Weights of a small transformer language model: vocabulary 31096, capped logits.
MLP neurons of a small language model. Each row is named by its layer, matrix (up: input weights; down: output weights) and neuron, and shows model dimensions 0-191. Each number is 500 + 25 x the weight over its row's rms, rounded and kept within 0 to 999. Numbers have three digits each.
Before each neuron's rows, "fires on" lists the tokens most often at its 100 highest values on Wikipedia text that the model never trained on.

fires on: " was", " but", " he", " is", " did", ","
L5.up133:474473459527518459494509505537548499513534530527479517527496527489460461479536472458523479494520448507500516511502508503530438498494557506498485547483484485492510491496502470511482523481529533482510470512490442511460503484473532491477452509462474463526517506493491487497459532472571521511505536469495496485514513514481455490525543519478513452461524461515476504517488501501502514461501525519519461498490520502522490486518468511496513501480526468534533561454528495500523513484526522529499492482525482490476498450499480462459519474516533494475490529505506501499525507511480469499
L5.down133:506498464491490487464477483516448504524485474542485505536551479504472502496524480477492467483545507517495470481496494472459491518476508524463534514489498516500501468490467468476487556468495476482480512538531498506547474531506485511483457532531515498517505471496471488466469532518487485495463533490476520493526477515472481516418479494485525509470507496489483525475477505502493492502492508463433503498550491515541498460493508505520461470487522524525481494468473501549542529477512481497502486525534506506466536477459502465523522505509504496462445536501475498519457473527463477511

fires on: ",", " ("
L5.up747:509531478497554519480482488476511516531544505514492448461452493516520499491455497477534457525474484450495514537441466500516489530515466528490511527516515492520463507510499494493525513430522463468517513500465493477499501449504518457509503488507505486497466453504485494491461489517522493521517516503437537520532462491543500517477440493467511525497531487539499480450498457550508510516495498533508516489525501522547507491501472496512464503491532475482482508461517513502506529489488505481550500489505488524449502497498488522474530496476464477467488520538534505480523517527499513496
L5.down747:498533509508507471506508499472489506472518500545548538525544531503501528544514542524501502527520492563482520468536491522499512459504510500504481514521489532504483471490532515471484526531534469488522523478505519540494510525551475501492490506528472491468514518533466526508450478502465466431516509549487573440494562523491528516532545540495477510520517496505528460500497522495516488512485479475475492529507505474497522532539514478446531497496473522503486496477480493497484530498509508482516496538507495472471506495495513473514543475500492491484469558474500487517506539513487496505

fires on: " |", " •", "|"
L5.up330:539509492504519479405449540505492496512521489521516491501484482488509508492553480481476573495477494526569486491481492550494508483500474497508480508515515517496484515538486527475504489470515503519486480472493497448508499513482513479480492474513483536467470494508556485540507446481479518512532519518519471545497445523497494484490502512492511472511450482485526503500478512518490515526518514478538507463489522495558490508501507481515464542533521502490526482500491483576495485489460492512508518529497494493492492458519497435480531524484514511493539487507520523475474527473537515486
L5.down330:509503444498545494472502489548453491523515543477467514492554532496491498533507475493495503509431512465507490510511536486546479530461496565470491522506501513471482484502519500522490495467517440487471485503478486481504517462487501474448553482516504503472486492491522556495530478505470478546483522515501485477528464504505498502506495498473488480469490488515496493554548485537476490465468496501518499508467569491491526511503515486524464480489472520528495524439476477464494471468500502442538473501490501517496489528486491492496513524520489513492467507477483498486514526485492549477

fires on: ",", " and", "ford"
L5.up706:527507506519540489483493504512502493486515512492431541486469438485475466478473492465509494540519453428470480514473514506537508530463530516505486505469480500530532529488523495518527464464451468542510494474508497526514507461475516508484497520478506491478528484478504514480574542546518523535512513494497497509490478519474487486481453515484483510469523489495521506483518501519511531509515514504498525492466478545564498482515486517504524500536480489546490503490479488554458525490473512493498471497543502491502508472522536531464509492514517457519519520520526498476490566486498506480
L5.down706:487537503485464488488528503515483471525485471508548498482531538572528508504530530487456478503529500537537530527537524496521458495520485512482509513535507484474495481518472486520532535562502518482514507549457550466509497506520483517525519497533487499512487487509491539474455456463497492499505516485490477515494493520535533483498525519478516507502506508474461483516497540485518472520514529473494498522516491489416537487480501475493501479468506455495523511495505509506516554495506469532513510435470513532535486520499527486546475503490513510482485523506445528486520451481503473499

fires on: " the", " Scottish", " League"
L5.up541:456469521484530499483459522415483523472500495534468509453501519508502512492534476452516502570509464516509505529453497488527525510480527492495486453485520491457457500518516524495484444511493519510468459516470509520524498519524513468516524485499498490493467449435480498486488530495505487492440519486504500517533466520498520512479489482504481501484453478534500488511505533492495483501493557491508517472514490541514543479500480511481507510482549484493462510491524506505481460475530481505508489509488501498531512508484503509473526489485488501422472495529530471540500479539503509464
L5.down541:510505554535467484491470490476499483510527495529478499462518478475518495495491496533531496514484496498529481526486500511477486496454475465515499474535476476485510507505475517475540550525482497527505495485456462481526482474506533505475484535558490534530515504512517551476506503542515505473475487484480463468529536465463517505512519475482556507501490530502519534454499485509528487470544513517512486500575521523508511480480511520538461515522427492461495496480523506474522467447476520540505494494531475526502518485493470485486488451501492500543501460518525484473506534469508511511

fires on: ",", " he", " she", ".,", "."
L2.up527:495500510489473479512508514506515465525491514486504500510536481499518514488494507493523511452437473508490476523543525538510484457503578492481505489493491516522493502471476527500548497514462497518498558491488491511486505498513533512487487496456498507485497556469507502494520463492504485532494470448492506520470563502547470497474539513480477511512491517521490490501494524503513487452521498467489463560514462476449477485480498522505437511500527467529481534464487478488556474483506449474517505507499524489487529464471458490491482490483493514470485526497478503452559485504494455477
L2.down527:492413443498486494505511495491498493456478491543515536482512517472442501486478534504489496513516497514481530507477500484485522513460501499525530471484507515502490473500484506497469493472517505536480508504486467497508520489555493532494460470514465475506487472489526518525504542516518549537502474541516483505464466489495515524496508439516496512470493514504529488522491472515502500543466506523476512504490491466529444546492514505476516467506470532516514473477495567541494527511465504462497518530491457484497514489511521521512447513445537474473466489487528489546504513503473488451

fires on: " he", " He", " (", " player", " she"
L2.up488:523493487520437492483531525515458496469496479499505498492534500507484500487507526478518524469476474527484527508514521463507458516499544526500515484518454501488461539535509514469505482519496507463467479559480486484472507480517544492490482542497460494543474491530505504517504486494495523532504463482490482523475514512507482454486516572524483486480537464443514466517487499484502503494499500479510492491525481515481493521424478554518515501496498500544491513506497493540484514454499514496501454519487550463539485532536508506571519492472510533521490503518511506481447506510515530538
L2.down488:497450478482525528535479482508478466480519507497503476530459481517511489468434482494486500548509473497507493499509438496498470549465525549543527538490539492537510518524497498467469509509561457458529494508505486530463530549546507488510505498515510492517496493525542513495477535482509499523481478505452501476521523494471486466520487481530525517427501520491520509462457504504539498550504467521515520486514479475513488531495495519491506528528490512490491500534518524565510522514544534507520545516496514525498511493480494493491515498490466538495523455534482489493486502509489523505

fires on: "-", " dis", "ir", "pl", " cor"
L2.up260:518484464507493452480505505475486487513516472478514568513506534442519513515470518506499515485538503512480518488453504488488498475509504496502465490517418497530518485526479515528490466453548506524472496532511546494481418488484520512498493518533500495492498490511492516481486480527557520489520510512440500503486478480516522479467515548522466478511534505524480466496485496491467522466474492430522499479481528514516472507485508489531515483498507468556504480481523487472528509519514527521520448520492495501511508486523498486555466495477540510479505513487476484504520497523510518565
L2.down260:477487558511516479496500504439478497533523464507515535527524523513500494459492525535507506489514462519500496474478498508485522481516526501528507528522493471521551470518473534563486480507489495547520477497527517505509493495481476522491525531499515464499524513509476443489547532472496486441537508476462478462503512484482513555509493509511475509499490495499483508506502516500483543449481449484473519493487521472490490501452507479521471501491497503543507523515516527516500500488542479563476502509490509472493475487509517479516504506462458513541472517493428465416491506493512483509

fires on: ",", ":", "\n", " \"", " '"
L5.up185:498512521556511511487474538500496503518503488490506503520454501518528488526456507483502504537515511505551518539549521494569507471520497487469496451453482528505499516551483508517507493465499527510498513515512528492500508468510548560466516485474507493475541520492470524440492510500531512499474490481451470507470481501529552513497529491490499507463494496473490448476479528464494493503498493504494517537464510506490485532514468510542471496485474488554491471493487501494512468475463515483496507488456475522479536475468530534462483496469541475465486547482526535469497476519513482529
L5.down185:502488497496458539509462565506477535485467480520500495525484505506498524466484512474480509521458510525479488481487518484499486522489535488520539496473520523496465517531491494505429510480515549505517494502473497503497554507513493511499473520490523525516477519526533485529517506546477507498534516499485467515529539540516520455496498506515548501479491521502510477509549513464486482499513494436448531487487490487557532505541496513474492486484491478524478484464528492508483515524466517503456477497464491516507520492545506553503498534464478511469513482538506528534492436456516451530

fires on: " New", "-", "=", "ny", "ow"
L2.up274:517496528489546513439506516525511492513482474560531509477531505524533524501498488514528485489474524460522548518500488561524495485481468524475504475541497475491508482539436506505503521495459478517510467501480530484459484533522497504475548518489498510491498485481510511494511527485527532501555567506501456527487501494494535505538488428512509501458526507519529526468485492468512465497483493513478464478473489513522520521511511482461502517527498497457483499511502547508515511506473478540490517496505510490522530532517498483483512480487510482457486516471477481556445472484502532458
L2.down274:515525487455525488449557495490454494510472517497488473471526512537453478498476468488575499470498493507474493547504485543480489499487502473521492490478509466527486463464455522512471535498468492498498491440539471497464506466489519468537519511494501508485528493537561493483505424523523515503504464491523488495498504527485540487536479491482478513506495503546501506466482483513497513457526542470498505520514510487459502471508473494491476480482488473491493528533504489505482462487485531466471525489487506497526490499463511483499472500496460494505493481467544425492479504501503482533

fires on: " the", " of", "-", ":"
L5.up568:513481476499523519441503519506470525521503476525501473486504456508500476495491431545526569474535477479464533533519502537501531518515459517509488497505531475470536500495507550467534479526533497507509501489511502480539484487511493529510500489485522435474467497489495513485495529491471499507512503484516497529508486470513510513462483475470519452516456535523473481470510485540521501514498459477487481473466484497540456498522487518551514488517522467481492537512535446465497462503498527489465487530465466505516512501478492549492541526533488514500523477518514459524527521490529514505
L5.down568:468490468519459491490507545501504491480467472513519510513525535538489473538493479466485512500515496518514497496489516506478511492478535523538534501518507589466499507492484518507501492481501493487517524517484539535464530479480498542505519522517545433481541486493509452534480487549528533423485507480450535481505478533522547538497530492490525502477485456515522499491479526492489496506491481528451500479534526509456493468499512524503498468471462476505526481506542475493528532495491475507493502530540478485506480530513494536498506502483496470541515509479539481479524484480534472488

fires on: " at", " from", " attended", " At", ":"
L2.up461:509478523498506424479493546504466477496509519509474522478495590520520518487514492506494492518491491498493497521482477522497471479483508497499520581497505487534501518497487525484487443508522486520512487522522479522473512490510502469480511504544502522496522502503525503506494548475551476498479531518499488488505530446555488424477559522468504512555470495463482502509500470509539485472533499546503524463516496534511508524480505531531486491549516541525518483502523546475505511509475512504536512561474496506505498527495493491458510516492517523527480486509483504515475529512477477491
L2.down461:517461535501472492483487533495474514484501494505509565523484486518500514489492474492520466543497480514489520536486487517509528499491481487498513521476471478503491492504477509456483488514509479512497449505488503518460479498509510482472514529535479482501516507493522528506468502475490484537525524501529455500491493500497481489533545572494481525494523506467491493541479499515570456490508502551481510460490506494507488464542510510517507524526532472499460534522530501475508554514468543481511532464473463537544457493514463494497498446522531545537506446477495467528483501459546471492

fires on: " and", ",", " from"
L5.up670:548507517484517489488459494557508473526535523451454537539490453494526503493485525480513495468525514470491488480504541509558504524477494461507476486514491518479537518512500476477488507513498492464587458470498472473492506488503493506532496505508464541498499520506510487505507519562468477526489503490501525502506494494499508478514523465467466510478500529478497459472530449498479493520483492497550499486483469500520481492503494512508532518496523545481512514518490496543481462514454476475512537517480548502513498532433502501533545489506509471472490476457477513470546531512487502525
L5.down670:480492547531516536479527541544467502525503498492533505477494542498481543503513505473486493490504505483550524528505468502479519462528501525496527542478454519478498511509528463493523512479524528536495490493482551518521514493519501506506473513481471441503496504521495497526506481484554542557477502492494547481546514534523508537513489505454481486501447499473502516494508538518447510544503526502526489504521512477519542496455468510511522519529465557495497516530469492477542505493504496510506481514527514519533515521479497486515552513523524472507457501508517569475506509477466520509

fires on: " is", " was", ")"
L2.up99:474492539524529519519476501498512533511479475489483440514544492481512506517494504533473480519427471480497494468482530460511509491499507503433480506508524527477538493465542493472502519548472530484466539572485485503475524479499509500490514508508492512538463528501476477503524471500530519466501471511481498479476509506502503503497491514484418521471487503447540491476498503518519464516520446463460508532499490470488525500491468507480526524548493459464507484496496502494527496487492519484501504507509521498484466454484451493522479491490483482454479488515511478473470509474477443502
L2.down99:512473476502459487453515546484496439498543472484496526514512553455470539478471589501500510487516510485486496538450514497433511494500497526530500496519478453514456496520489495531469532491531482501464499494476472483476531483474498471494496508471524539544501515489491536472494508483451511513522480479500486499518474489532496493507542482502499501538475488540522484460474485468496512450499495504486503466545514509505511500496464490481480495473525497542504493505502472507482529506463477454507468498498463488495513501478527516489517480502523488508485441461487483476451545483484518500

fires on: " or", " not", " and", "|---|---|", "|---|---|---|---|", "|---|---|---|---|---|"
L2.up444:498516501464456476501516474475516519562484470498453476520488519481472464456467510533477497497500495491528426530508520459488495473506515533487504515543472504515499457518500475491474520468461481488522543491459491475492572451485511533471496520476466525511493472485472509460550492475500480500493500504425492512502483498536507474465503511466528465517496487485503484505469494529511525464519500483506502523473530533484490489516478482489525507509485466526512504487490518560482499458493524503503457493463502513525513520512516499500491529541456515436510493539470493485491484496518518485
L2.down444:490553486495468524508528485490489503498548484483477503502497547514483542500459488518501514504488505499496490513547514470503465470519540543493514513503510487498456458496486483512539516485493468491530493469511523479468528518545491518502490530486464539480498484488437453500494516470490507468500496515455471498522529499503530459451456504542520497552505512514494504497499468541478530482477494500477533504476515530517518491563533469513486550449498485515523504535494490501505484484513528546507486503454480508544474545470467520482490539504480493443543509511504503455461502487495493502

fires on: "'", " in", " m", " w", "'s"
L2.up658:548477531486496502513471478471465480502479452511496521467496492478504512512505494523477516525539525494474519511469507549516516468512518512473495554479501491486464528477512491489479505533488497501470492490503482519546524522509472508502521501533511508512509496466473505491531502506486488463503563487520463506479494391533493504490470495526583521485507502493501510504553484498498485536498470520479481520490495480499505463529526489495508474456458499468483521501521475481443477473537484499503481507538510521500474515495493475492471544492506480475560484535571518526526481472494498485
L2.down658:523508504483515525543490520508504482515513552521518541445487529518474481490524542477481427489530505485550513482498494473468491500514519498496497480494529497533466506512484494501510479485515491489513497487512483525506514464531476527504498499465498436522485516479490551505548456557464532499502459505517532471494496540474504497495494510478494543492510544526503535478468517480547540499470520475501506518480463482481521479511484513498542520530462518486511469496453500525552501499522549462499482459542477514488496522469506514514540525513486496538522494496501512524508491462446538474

fires on: " the", " life", " more", "-"
L2.up148:539518487461499478503509487464488539553512451488547525466537471467492474533530518509517494523493471517524483480475504511472481468485491482492498484492496463504487485468500506513473477485477498522459487522516493476467505547511464429508506493513519531499507496491534525489555471496507515523516504512469493480478476521504466468485498508502504508529523504433490478508502479501463519533447478503482464479454498516508505473488464498483519554505469506484479453533533516486456520464467479525511507520514458524501517438500472486547519474510476510449538479513505508553495529500509483510
L2.down148:485486514496495521521527495499536491506468455515508471541475467474466518512488516518488549456458490470514499518529510520501490458502484449513489484453525522509517546480488507557533519479478508464468505520471468498540518493425496460500551530500508497461458438481506526481501503511492510485533486491507507525478524511511517479548489473480533497488539557509480524520494502530516450474516539476447496527499471511531474517516467489472510497493522500478501501493491476494519530525506480505518490485510522485503515505494484542452555503497497516520485474536494487476501467501549513460

fires on: " and", " &", " or"
L2.up173:467489536511454503484499469494509491495525511559481485472463530508500426490472432504533468512484479517515523490494529471468523519493510476481493503506520535515487540524507467501463542521518497523535511513506475509523465523489523519540519492498488478540520510510482508490504529497492518536514500479535494531541524514541520510491482509559498510453521518498481487494482495432487469464516522522499509522461479525541494491485409498505490516508522486495502496470484470520493453543495523469501528496506499444480489509494490497479536486518560509481516495511543513492499535472526490497
L2.down173:506443490494548460512500499485489498478535516516528511553497482501508503496470504495513544472499517511473499512531506500521507476477489521491506530513538463465507489478497457516528493516500479532449484475515473465496460486493496507475499509474488495509490471512518505514497430516495522558565510471503506493526466482523515506494484522489520495487532493516475488541478490524492482480524476479500432505472519490499479524478494459557450489464515527480485523504540485508493485495459507438521497482467491491556545522491507473518484516496518468529441474500515475577534502502505498501

fires on: "\n", " was", " is", " can", " played"
L2.up258:535454503503485489503507505494451469490509475455486550525509512523496481540505553489462527510517534540488507504483499468492478493527487497507492517498509503514470469513539490467484480506490540524503522480520502449475493523463527494498479521488525493465507480520475518492517528500486482509499493554470518486495502556477486480526559517545502497473426491494493514445472538507485479498505508508536526468497555501497512508493540490415560550501512480546487508499487505491518523504481446504483505529518463484523527495518529515481526487476483542513517488505522502509488520458503486517
L2.down258:497525465499530478483509487535522475501523500518523487514480456470485511525435465512475494498477519492507502495489461470522492488542502496489476480460487449478516514533518512491501509479555487471513480501488498467543553480522504521521489464516502550497532504454514445479494483507502491515525528499516511485461490474549508521493455532515434522487490512492485485479468509536507538490501466483554485557501502489491507498518505461546472505487502443517446501497496511547498482539488495499475516525516531479527470523470519497464469519510519536464518489521491483495504487556468518513

fires on: " of", " the", " about", " E", " on"
L5.up421:498512472508480524480502452518484514549490524525527480533479494481524476518487513535554478499505511425564516458525539517504486523510469469502504508485500518475560541524471487468452494495501496498483519497503537464478463509524519492524538477518531499481508502502504513514492502483557517538504501461482501518447540474486535534517497485496548482485480484501543449495541528490492489498520477466506551494530527482502481483473513486453523496483528502485524533510461500467482492445539518470467471488492485461489490512541528529497486481499503495505534507506490481497528518490470500521
L5.down421:464493482511480499526482503482493543471468540489498554501503499499565508507459471483498509521545457523443490534509491502471536506514511520478522532483472525448506512516498530473478449482478521506500482504489497488489467556474449477524528493541517462449510520514497517499496458500521530502501531469489470496471479506505502526474462507488520510501494482534530479519531486486459532471520475462535502504505487534486508497550525500473480522459559508444524518494484463483516458469500509453502495509493557498513513521519512492486506518507516516496528544496473476544517519514514507503

fires on: " is", ":", " was", " born", " Binomial"
L2.up287:543490507484480528484514518492500513527519441493532473473479496498468536524529511545493510519481513468467450533474484500544518531513484530507490524517501442491501486515495480518515527538512513472490510516495524480465453520527513483496486503435487512532485491473509534507523550519509438496496510498518488459507472475503526478490483484524426535492451525506465480524533514453504504475509495479496471521493499489480533507536466493531487529497500482463515518434494483477520516507561496533456520548498521496461539500492520499480494545507472497468505501486479484491474488500504484485
L2.down287:535518463489502443493535535512469512465487477509474487524496533478505512557484531500487511499474545533458525554510548535482538446516515490517475482502441507529526441465512528487481500477479494476448514519498480490511496487478509542500485485502442487559510507486508481515484516532520508514506536527507531497484491481528484484520485474500540520525478459514508478533489508504515490527525501528489494503510496491458560522462485536488496506465484546500514502448467535502444509547502488510486505487492502508524508512471488478470529514518516502505524529544463512519491508480479495483

fires on: " from", ",", " From", " position", " served", " office"
L2.up459:504477454496542508494508528489512506518484482568522515508454513475552484445462521535486488469510488508451487500484469519535506482492535492475494521502518494511507520493533480534504523474467498455575530499481461526477465450515493527530537533492524541465510487494464519485510515505493509501458527527507528497503496505511438540528507509529483499508501442484491462492482502525517519511499488510542529494459495502489512457521529479461519498544491503526500512457484505507485510491460497465493515544447506535506491490456484492502528511528476463460534515502499492517496525486511517490
L2.down459:539528507526565497514481511475493484537521504524525534501499538480482493543501511520497553471458521490502543486480516506500459502502514494516505459495501555497448493475512486469511526511485468518514508517489509491486481522495461482490497495508492481530526468505556435527514556507526527525474535521483522522545483490503508534530498547468521483515535487472490516476531501492491475461465511521473487496507470508495534471494525462502500517542502533497511529504522515529555511529524491467503536510454505509477482507494489519544517493511482483487532446471489515506438545523510469494

fires on: ",", " made", " wrote"
L5.up174:477527521547510464535503498478508509473492515513507515528498526467499498468484490456484466504493491472472554514474463509564519450466569569504519433433474484486513481504502528486527490498484516567509514479438500502469515507470528505465491483475497483459537510503482554508501491495470516514511489503515529536505493485500477496500493477483475437523507429509513479510488501490505528485521487481484478484513495461495540494463490512483483520524485491485465512474497479520481500489500527468503467509490502480503472522488531511509471487500510449500469520508507465516524486467512491490
L5.down174:503429495492475485496519517477527484504491507502509468432492484485513488515501473497505480479478520489517486452481533505493538504493503470504522468476492529497558523526500461462521475459541488506548524513481510487487552546500506505507526475482500471527500492531497491532560530500511475493486486472484545516503503491506500520530473479545465495508526533485494497462485486492544483507510467445531485486528509521489515528513474500534551513546530544497465504543503546476495489506525519491508536517542488517463500487446479467460472507509492543490509525516459502540503507517499472479

fires on: " the", " of", ",", " to"
L2.up375:519521529504503507465525498479504490469526478540523524492496480501582505466481479479498516534533448499480501495530477541462464465468544508474489452498507484487562459457521517538501519507490510524485482470496532499473500559508479505510541503485504506481494508530510514498479540486506517475494485502507498501519476511566495535468503499477493494503466502521526481477475503439470525456455520512556513467485502494517488516484533486501485519524536516469488503539556498477492515512486484508536493547491515522493525504478506457509493451460495474523510481505499503468462484491517531474
L2.down375:493532487519484488496509489480502485515533505496482522478499535480456512503471502492548465516502458484471523555530487502449491491423507503496518505506495472516452522521503527522559493439492534504514488518481523548479519457518486514508526489515537431477530490448437506467497517512490469466482494454532503506487484520528478513514455546509498465523489531513547482510485497469515491478495536500514525500504519448506480514511486489508450492494493511472498513494509473509514466489482465512478483443497497502557520464496512480499528486443506511503472512486514492533489519517512498499

fires on: " to", " at", " from", ",", " near"
L5.up443:518499518477481493494488495476485503529527508485477484503491494529524496539498498554507484530533495525483519491498511480559502509496463510532463505481481521496500556514521487419492455496503510477482512490437513532480478520537506476472530518502541507479500496515509525484485467466493524530536524496471493498479547462550409515527524501471483491491523486467502485495529523498453543485491491470502452457502491504494496515504529501525546511494463496482507477516511529511507502516513484464517492543496497524543484447467476507513497506491536504508536486530500518515504466555540485473
L5.down443:477511507495488472456465507532499506470487486463468491501521495492507510521452473448501548524428507510495491515495510550528532537523517511527522507464489502483450490478453486492469505473548492490505511523448482454514480491498513510503521477458481517498542505452511506495515473523505525517521478512476488451496510505517486509472500507498512493457483449503472523516503491469482518510499520524491511480506520484485537487526502519521448480493511501521459547520524491491510516502476529418493465506476512479483497506511547465463512479503555469532489494493496433501548521490522509507

fires on: " |", "=", "\n"
L5.up745:493496519547471509487520478520451473512534495536580537507531490523502519494504487467490488479476471488499509497476510509503515481485466512523542507521506523533507498499493490512495480465478488487482480502475571540495509544491520494493508457508535512484534507536497472481482509468525540476509489502508504536491510517537520480477518510508433506559509477507494455463475492450498509504521504457528525494523508485505502496460529476551490534488527482537568473478522494496501461512520494496482466472501492487466514521522494473471528531491545563500511457492534486481490534495534482491
L5.down745:523504517457476492471480467515479457492548501518530509500486471521494494488510509522513511492496530512533506502487504521510491489532480542483499536494503486470416535507495481478481501490456460469488439483455467439510464523491496515492507472542496534495531524483534556490522463517526511512519487525492506519483486454531500503513471498475485492477538494499484522517506493476490478503449486509453504506495548536468456532499547516484499476492503510483479537511499524516467530504528542506482543477526474481522464543501491492515472493551490473510503489495508475454492497525502557469

fires on: " ("
L5.up54:498487510482523498472473547472491502464504540520495544482525475469481522539471509526503499521477489515498495500473455488481458508496572507445516533567552517504536502489466503478451501460542480525520507514507544514489476503508495484498481546478539509529493481494515486513554490569484494500484503516502467462514530498500524458504511484512485512502500495449524450468508521511491527472429485453484468544472509537469531550491508498500478489460473494514521500499500526517479498497489498517459498546470483520500483504474542483526493493517489494492482490496508511495503482494507490479
L5.down54:547472465523514486499513503486469530505533478480488485502523520488525475492500549513478517502526513520520501488551496493481494474487541555497442499482497517494442486494493481479461565506506468504485524505493492490486489510505492462446490495470514504521481512505514470444495460519468482523494468531485408501496495489528515509509469526503443519455502495506533473480484523511500506479503526536510505495468545475488532509529511504513473483488494515456448515533539502469526502535464505526529502495456533488515484464503543506472513515434490485509483488512494496505489459503535479489

fires on: " was", " were", "\n", " is", " are"
L5.up96:495474490522482506468464510499519535482521476487477504481467518423522458531493462502488467481499520507522482515497563521512506482504503486497479524463458519468524500486507484517513514503546467474485521496479436486522480528505456522539469510484510480470530511491511520518511434524494472507502521491492487540511499526495480504470471533501458549505465517505522442483497513491470552514494510459493521525521491490520529467523476487498528475504466470523454512462553486524499518520526509541481519542471487525481508475478498488485539488473480487484453493485508548503472508507482507539
L5.down96:431522480484516518490484523501518489506496444457506498498485491500489482526495550520507537510506495525511501531494542517484506476480494500520512498518494508495515486484511519477447517492455508503504515419513462512468499493494457501502483501485475492513488541510501531489478511529546465520533519506498515462588495470470481516535515565504512494515487491519495488497478492485501506484509484479497451483519464526444516497498477495542466500525486503470503520470500454482496547513542500526443477474505489536533476529481506472509480474488528493474466445513509465506483535499474511547

fires on: " '", " “", " (#", " \"", " ‘"
L2.up362:506493466487472437522513494513487483489460448468521484541475531486504492499498546473505540491519513505508492487478495488509515518535475505449513497533468522490471499490501493517521511497477474480511499518498482503539506510483491461447465467522493487546503463468509563481534520501481519466509479492507507526504511520480528505474477546545567484526505500519502448477479515499487526544495543500500512486485497530482486563489531517504476479411476514479479485481519503473490541453488505536497474504465463485499484546498471516481485514475504478510462491491517500474476481526524512466
L2.down362:504475490519469524559487524487529528523514496481467461487454498467483528500508475472518480487533489518479501536469465494481536480511504456490473482497531471499479481496468515534470508470508512485528515476477481481544482506482480474462479514476506539534463513499498539491493534487520496526511509486503483523532447525487497467499468503507530489498505492510506553480467512446504484505476486440508472478462503455494479500458501514540502496524539535493488525530514434508491551531483499468472500539475462516516486513503495504469485497453495540517486492495501529449534473521502487440

fires on: " U", " the", "-", " Prime", " as"
L5.up621:498491503501538502474505530443470502528479489506514504496509523522504494484469468488511490514522498490504491511489468522506511485521471506538460561528517513455516522578486456519496490532496510505497482483488560541471490519457539471486509500484516509468510506532513526478485542485556507480488522477496482535534528477528497505521510477533447483514498471464532509478541493496505489464510491519514530472483505466491450501547478516500534539523502473473542462503494468525470542471461503547523508522488500486487520460471452483551497485474483495514525465512496480482479504529506486473
L5.down621:487484534497474531509510496494458524486472548515492523544500508507534538444534538514536487531490441472493485543544471458453502526472451497508473484522518510482511456524505508451527507541496508522498502521543495503522458458491482485548489487514511471499520475496528521494493517517489523489471470524501505515529495489523514477511534468520502490484501500488490509470485459509524506510516446477508497495533494539535498451496504504503531512474509461415474472471468529458457506462487541478510479471501464510489513513496498495508512467493480512523507471512491519510503487550502496470

fires on: "-", " a", "=", " an"
L2.up518:499468493495512500443537474486505490460520493518573516472508491484535458556496503499519475511519583509515510498508442490469537550505531496496482517466480484514552520499507507528531500550507474502463473520520494467478477499494465520541534500518504518499522495474480527480498483500450541471505490508495496545485536519478493505493498481533526541510498494520527483508487488438546461510481500479507495482499508501453502495490500499458491488544515523479460481499475495503511513509539468518520492490527487499515482481492512511495497490479523513494531539499513569558529502458472496495
L2.down518:480550482485507515506512505483503548503464462474537507538522535509473499500494481483499518500492482476511491528528520479498532473512486454473456502532469499502495471506500486468495490471465521507432486456547486538497509489542492536541547526528476537520552547505528480521496453488500492476498487514484481470506509459507525486531508533462537499550506519483493485490511520510469497529486484487518473510494508456488454474517500511513472469529517507452483459486510480521490510531498459501479498459511466526504482539466470528487484492486500525558489484496491476547532504502553507527

fires on: "-"
L2.up54:494460501478505493475482491515481486542504503529490507508512487520495460525511475512520527487483524501538482492447480557510491484483495494467502479500526460493493522512504452476551485525491490527497497484515501490494459490529520513485484483475507464467516426490513559486457510559475512522520504503508488489540469503465530506492484486494494520544501491459486500471473457488520498484487440494479487510463541484482495542508464479481501520528485555491491527482485568485514535473487493544540511528499488511497525534478525527512482565526500448492561504471504479482500491516491492494
L2.down54:489529491499519512487523465461476514485485465508489507539505519446506496487482502518499485486506498512487501541456438496494541521503494523486497523502476481586523500467503500522530494476469457505515507486502539529522507468507500452496563518510511519473467531524522524524493515502503534470571512492523477505505456498451473489473503504516498472527560518513463510533508506539499540504465490461495517512462508511498484495504518466509496480547495513463494497504500494489474516458458519509469475477477493502525504551497481526515495463511503535494472495461516488458500441495524500449